config.yaml
num_hidden_layers: 21
hidden_size: 160
num_attention_heads: 5
num_key_value_heads: 1
head_dim: 32
intermediate_size: 448
vocab_size: 2258
hidden_act: "swiglu"
norm: "rmsnorm"
norm_place: "pre"
norm_eps: 1e-06
positions: "rope"
rope_theta: 10000.0
rope_fraction: 1.0
qk_norm: false
attn_scale: 0.177
bias: "qkv"
tie_word_embeddings: true
parallel_block: false
init: "trunc"
init_std_qkv: 0.0395
init_std_o: 0.0
init_std_up: 0.0395
init_std_down: 0.0
optimizer: "muon_variant"
learning_rate: 0.00661
lr_mult_down: 3.0
beta1: 0.9
lr_head: 0.00673
max_grad_norm: 0.5
warmup_steps: 200
schedule: "cos"
final_lr_fraction: 0.0
batch_tokens: 32768
max_seq_len: 1024
doc_mask: false
train_tokens: 216200000
max_steps: 6598
dataset: "wikipedia_en"
MLP neurons of a small language model. Each row is named by its layer, matrix (gate and up: input weights; down: output weights) and neuron, and shows model dimensions 0-159. Each number is 500 + 50 x the weight over its row's rms, rounded and kept within 0 to 999. Numbers have three digits each. A neuron's up and down rows have the sign that makes its largest values positive.
Before each neuron's rows, "fires on" lists the tokens most often at its 100 highest values on Wikipedia text that the model never trained on. A number after a token or word is its count.

fires on: " tra" 33, " em" 23, " Em" 20, " Tra" 14, " pro" 6, " Ex" 4
L3.gate285:501455551545534634559515496532522451435428494544472535493540536500513505512503510583541491512455532528429544457537520514458539494462485522460449338568588450569508482457603547455549515485531534511478558499514508470562437522627482527507437407538414596481491417499482410530502438499547411449530507479581481466471435506554523524564503566592560446484562511492536531525462463490516520477599535580454366561458439419511501542479478457521477523516533519427422500407566471435424495536479451
L3.up285:448419532490475458532477535533497486504528593531434572552550466552632511488468533502554538500575534443486402541417432458437482529515505464574501437482502492596461491466561478451595532571538522496511560544500468570533459548485519507484445377521507598464519468473483432498584526520446445503503490485563467494591442554455527449495468494485504519509387516421405457516434517492481571455577576585455474499432479512510515474476492504475455482505600460368406500493493562476527364605520532
L3.down285:457459523524586539569441503550592459491523584487456493520528398533590482545494610541514540508640476477488466466463450549499364587484573434516543447483458433600544519484620527460573502555430506518471556576403519525520525541498486554567487522547484615485494455480521449468493524515469458422508532457561524448478462551476525424473466534426572568508455561526470542531388538506485572457501600542457509448502509518506547535520475513491555452539528439414483478510521503584568462522575466

fires on: " port" 16, "rans" 12, "form" 11, " trans" 11, "ep" 10, "op" 6
L6.gate206:530614436495485448398454454519488472483489525516540418551434459596546419445437575489498501527538546488466423473507463465437472476505534502489511490489477443523556557451516442585480502476497492499501490486457573490471493347479470472577431562529523560457486390451453545464496474415494566482501474468442536394616560473572466516557526399468427526496432474571466553585469583390506385475477522536554555534465414460459562466501385494482477507474494491455533475454537495538474524513508402
L6.up206:469523519556489511497410543521500531537482487439485539400496551441538513522469527512523569527465416510548557534463542360432482464544475528568494492356472498505465447399512461537536458531605517570606498499481466505447487508519471478488503404442564462510506571489629486491542447470498563492498482479555519481543475487513499552437572516478483554458504474507546530501447540519531463541624384430439518454406510527440461485461491511478501478470640354463560514563548509527561629465500524
L6.down206:507509485551506444503496508532474504490481492391454477521538523508433509506502542563524428467466434492443563395495452562489527513508586511463461547409470499527567458527386506498450459446476479471500393430408543499499577434477358506533486488439558499507556496517576499531467458477461536392469477542418595549547573488552497520532511620590550567458480450545532491634451455564486496531543554442436506464478531508474420552524485502552471497555661546500516560493569538556564561521493495

fires on: "\n" 32, " \"" 18, "ck" 4
L15.gate24:593548513505502392517452516521443529495556403428384430478524491445551499463468551545494438502444461481587500506583529476444496540550411482546444469509432461562620480504508505521453463470480435478494486508520536537470529455517498536518444444479523530436473550456534514486477390454422548543432465586512445508531510510450513512442582339586574507401477444474559553505471505516576465534515491518546325499417535408454550459556491497438479472484473512555472450477499479512568538554522438
L15.up24:464489576520500484511442458576476504480463541588467502572489529477662482490525463483506469477414489511501575503499574482462523414582454562497479497527505529549413494498537504449530583657545570434473524411587557456489469583487459471427518547457452510469505514585457559574453403536471477501523511532506499463423450469464527478441439464550434481568523564428453597535536460567446554472482471567510495549362465526525478486448562435405512553495501491474478527564480429467460439550525425
L15.down24:495451503513457429535382464493452467579523515535507453452542485471464468411444448571508555494427584600501556545514477555494485512607559447467533569514505596595497500520553496576428565540509595520487516499483520512516463466421450488517586528536475555474520437537539377488599397476539494458509555504512535576439643523393538477541347469523503516494566431505554524522505532520544526450521478520504445480537507504477519482501469502425486477461569479518491451434568605454489544490562431

fires on: "ra" 21, " as" 18, "te" 15, "ard" 6, "y" 5, "b" 5
L12.gate32:529579513574586523542565482513484543471424463462528504478546526526454475493554578563515588489563399472412496584473506532483462571507496477463547555522557498439531523562515490514567534448583523535505472542454532544538553541460534535549430500518475520448505472463568420579517468526329387451440483510527464513461528573442558585508494524496482501560522516495421432523538503409544465551538437570444527521564429516499535588408508507441533454434442437529464560491611439543401460494417513
L12.up32:460540509500475514512455558452580478392499519467541494467535475506435497623534410517540484552513568512591533496473529592514496525575548454544519502425529455506507589352443464563476517586553463516518423546559549414506656500489530446509452500508500518456512467517531532525443453578470567464439491495524469447515551478603476502392524451482622651502552457450487456420435472533498467527529481486576588482477464476507541544532486488459473485486579505562480408478536521521458449487544558
L12.down32:486542475456505509554552406547504543482474512488470529415530470567420569550480496479476542589469494481440543444503594514467519494438541522450433463544521467629546528571559504505485458509588468590466535546565514497528510524533464511539596504438435445580514550501525481502546569603475519549463457493471584543540511579413567552475406537509446461477546484542464510586495469480557421456423601557569535512515492510435492580541518580575456404428477511480483481560495481520562351421523465

fires on: "ific" 36, "arm" 20, " ft" 18, " loc" 13, " top" 5
L4.gate404:551549545488426524527485490495471559514425416503477497471453565563551527543553485444482459477463517554480396564399457572577460535480547545416414522591511498481452500543528472429403472396495561439463498591453598483491509515510427512455474527465538538479464527666528555522489462516448501567450538536446483532513497578479509599508466560489470419507470577503586469545472541464498517458349538453489535473418467505465426434541423479583518459434470512434450544525470447531472495563500512
L4.up404:534442424478503446439524536536498506472471488474495508499510594435503492597610489475491564470478488521531486470594516584500487502483516531452491487521521507489403437503479463547450475407568555525678587503484556492441459460361523505498538494523527550581517380527602507412447512579585467490531461433523529535417498510515534510454492608534379525561584477590475490463521542510471523537542536526485635534491541526464515508475465451481549447467549471459536442490520476517445477459389473
L4.down404:499492474491512582579455480505355617450458396495419534488475440453484512441577479535482558471484563503512524459486550622515424449462529530489423501561490479562422406516468436499484489414527468441563535459515544469480472420493494614464452541419491523494515570451559448429400424553510508498448428474457491454451509466514467517573438525419510584480472521564538492516500566440553564510459534528459465471442513474439432504518435529516501511536466559581518528525529500619612514502507586

fires on: " em" 23, " sup" 20, " Em" 20, "conom" 19, "ivil" 12
L5.gate318:483507460526518528438532442521541460485477539517495492578545599536578546449513509469620506453524426437452420614493481478432469522449591505535490513488593528558543533530641570502563513526494522500500547540506406484523525496499465461572464377518444529472534510491468454451495499570442523411549519486563506564551386397517502482403395548432615461498436513420530533524481481543476476475573505500512426464381521469528505531507579545523490498601556462501493540506465510452456537572482556
L5.up318:459473470420568483466490522533493465455529485510452495518552506506487529480461546529508480594521445507490505493467536558359413566520525552536438420529524558582534516476464553431562510565381598492476528541512436510472456513467505504381424492539471525507516539487458475526508460498577496414471529500502482594495472491600511497441508592497519509524444471416516468683566521529483336434504592451465446448412469517449490527502474548493481408542467454486474564504534523480376469454483459
L5.down318:461369581536496546414471500558549492531576592484435471593453426477543452566530506465440511492462468536508461446521459564462453460422542492522435483460476484490604420481592547413536381525511516515538542466471565532444566575481537525559498559478441580484627487488479399516519476482488530398513482490455588538513451543490483452485568503491474497447519562554525475531411519569486469575489506431486425423473509493476476524426493428451521538471609438470546524438483530583433552540540469

fires on: " through" 26, "estern" 11, "side" 9, "outhern" 7, "astern" 7, " north" 6
L6.gate380:563466504459501402482443538507426456467428508627453473500529480525548537479473477581512438598577487501520441529466554475556421555487496507461371490411453525493447491503506556493387533542486569498544380542497487392594488519448549468480501487578464581580511465504506461528492469507524542459492441461453497513497540491449519511401499528598439532562607444453392453440499570453520587517472486576527519487554436482554472555478530462592602461512542530492518462530564488506474540403543481
L6.up380:509551484447521527475493582446461527513572591547439415484500514530507438541514474541428417499512508452516544423566550561436476565484516436497605449430502556533546416396476591498427569476493520406479348490455474499528573487534540501450467492494580505449521506432586513520467521448570467504467474471518529513462573466433548462595425387555525484482539539565471436505457511513433451477552533489553491569497563511449410421559477562456526554476483452565492473497527541498635505437455493
L6.down380:511459538412514477485509485510603519598484481490453511552479525546474480481498521493375404523526632459489454504577497551490505477463497577513539534438557584457511484507453442533509513506483513472453490468518551607470510485527458563441484548404557474462498572536571487516424585518422548450554480585480578484477610556589531581545414510552456528536539526528422524504569548542443469569546493588511490419559403434459441491471484562503515374524546583476478517517567457453474543564554531

fires on: "stit" 25, "ask" 13, "ble" 11, " leg" 9, "ig" 8
L8.gate75:585513535541470424412470540567505453556467512482509518501554487536452493436527417494434438487554487509574464497591521418458595419452469502468630473468515518478523507498582579523503527515526535606436379489537548420526423470468453495401441569551484511471463502484523595545516507484447516505526428448404530491517534416483541550597529475575543474600586473593527467546495460573438495487502508570467593450528528506554534545449477588534563494530491458557523477511542460488576568472437535
L8.up75:565500500516444492560520428630522468479524479474542373462506601507544422471455475578465506536479427570496519473520543444465470444526532555486552512551496429524466491418542474502517516438472466460601530455545490421520449472351493501438562480419485513513538581488501491514577478443601619580397480511412493478494604478552537473490439506550489555573523527617497483549480507465537502508547497580517498462481516510516510516482501514510488450520654414474542550523510402517581535456492542
L8.down75:524556555446454490460494528432634459487468501541449458505526461584526517500537427505388485426383524455487523533494421515596456576505534449481493486523529507500558539510518592473503539605554473454508393481565542450437462498555482574581502415530541478519529651520504487563543495488439478545477437518486443482456554489481505481511519501491574471549431418460409500499477495528538451445549477523448493532348527484431503434460590523509542487484562506484508440537547470586544464532530638

fires on: " trans" 31, " add" 26, " ed" 13, "rans" 12
L10.gate64:487397517533410421507483487524442544464424471418464471566604393524551486462459515484585522516440559556537448445543509606532503497414422599433430527547515541483481512453520508518521479498546490508541437359492484508474476507524453506583504522539530510620512502517548521457520465431524514428426593480446582480571502500463499466550485496549415551570556464563538562523514530544516542592639475523514484490488468495547557558538396497520505533438480554543496446559473527500584518478452400
L10.up64:416496628487558505529500532471537520474465575410498551506405529479528539560453500467641457529502509537546550444513537457511509504487554556514469475445449564456529538504508483495495509501513476547495368502543545493448435543441482431452509491518541469426459440605552514524519437477540551485376626486487538418485593549606494499448567522528531547461506461454570528529455472446562582527543394559582468449482444432467466470471419496457532537593514517505505565469624510555483545496512447
L10.down64:464571502482518449456561462521448585402467585446450572502509477542547574526464558480497516469515558513438542487450554571420459443476542597457541484517505501431558491421493481567531483507457524547472440440432477589478411492552479473554524472483445521567527464502468502462414502543564529486512590585526613551494529405441507466467497587528528499481528500489610520486537527471496608438544512487575490515481508580532363475553416522511422595543581468507462483501454449593451596552520470

fires on: "\n" 65, "ect" 13, "ult" 11, "ave" 5
L13.gate380:476529498594488391455453521549421488513410484370411514453592535539503488495463418479517465569479398492523497506641355527515473500543473488518453530496441505420489454541526482491511430471452545455559448542526481451496421510534495556514557577538542507476462523463455558494583442455526562439445465458599517437564469508472468591488556453461395462475505494490477550479524521522486591514381448600489482427430452482538455576576472477520545491556580495472516530478553454524514546472536488
L13.up380:554485484533499461539508546534404449493544499469459436526494469506532542457546479498528575462554532497452494458582495403548505571484470545477498518537494566513460488539468483383489508479473519371554461508619571347482461597468502592458509523531437573489405567525488482495456479472557499448568517542530592537533478514532504516472616528456467560551507518484557566422547531513565581393537527507561564520544562472481529568487451454575558596617562469529521582552435473507464551523496508
L13.down380:454552541668579471576481414462584481520534514407561542539543428511509568507515483470456512547580538563481521450583446595385540550564550452511525552387535554504563447565561541559532509462484430548498508489546463476555556489552475515516584538460481533444512550501412459552530447444487553511402493496475385494561531476497480579498541512523440436529505453510580488497509496503493464539461402595501439501472468446566516416497552550479549558480481438552539524436567539456526439525481473

fires on: "ific" 25, " State" 24, " U.S." 15, " loc" 11, " state" 7, " ft" 7
L2.gate171:555493566533473547517519505494485442367490453500576575501479485467519462486562459479484478476381481492502561547443491544526527511467506525488456421587596465376458531462439444513411440399557477582509523493508482572457528553465601492401507546441482453521449536538556565465541475480482486472462521446516471553462468495493521395532453556430486456497593491437465556525496492477487484478507488535440591556504573459609544473482510469583529444563536581516444551438354568436473509426567505
L2.up171:616519494507478544510514523483553527503412497442477564509543502528488474485637440423438438511394566472463501544517462493420510459460535537445531462559541523494402433474503461555505520497415515484517486504474611463467537491511442471502441488424549446432501521500528535577452577455555504514557444499416556488517495474529572409518495555515405444610536554455383400420538557470442458464447520562473511516482420470540446525529455464487514487542441595545503544555483449360518567503569470
L2.down171:482528515438497535460529497431449608557362512451474480508482548418508486572578501588470512472491462430480537532459466505579488473529506496440464495593548529490532419538539549494438491447439445410546533473356475510399473523473429469566500521456589497532513459443636496495430517491606634445564423470506555512470554573604590491454484498539469475434434496482572544457491519531535502567463495512463466419500560509540546485524449492538421563473438532449503548497441470496503470459492518

fires on: " te" 41, "ro" 7, "te" 6, "b" 6, "c" 6
L15.gate264:503562547478551522421483516514500488567485471481484509561490437509500532526533449434399565435506544512440454502435355556523459511394544483470469468580517507513438508548485507529496527478565462523518440447478491499491420469543607603581443509497516518474501547540463446534535474462454452446541483518586539492440420482505475531453443472433579475652457551514530462469533511480556425547540500554573601504561394554553575576482492453500526531437521486519392390546564432472451599505486528
L15.up264:448418440549448467423562417522477451526463611480508531446483452523430431576513447503529520471462464429488596509455494432531512607464509346467537520495579444554420478479545562522472546497511422516465413570462472515534515562622502452549442508560548487513424463452493464472438437527454508430512454485461529545513529554585500471433572517612496515463464509438449533474536418420536478512495494472492494487425568534437419493556496585511470556498496488610550509553567524532455437516472559
L15.down264:460542469543505520550471415549568548401463612485520517542490502518440430495418485538517504477473565535483485498484628365485422529491493466507408468452458561516434510538576512466414540517467583536415452493525481550470486509471545450478476505483478512455557421461528470482422532453528545509427522440496491507478526539520411497465576489460489543450525451526495511466421512536524472566474557547487565355635487465525508418553602508508506461442444469607509384542585543538572541465479553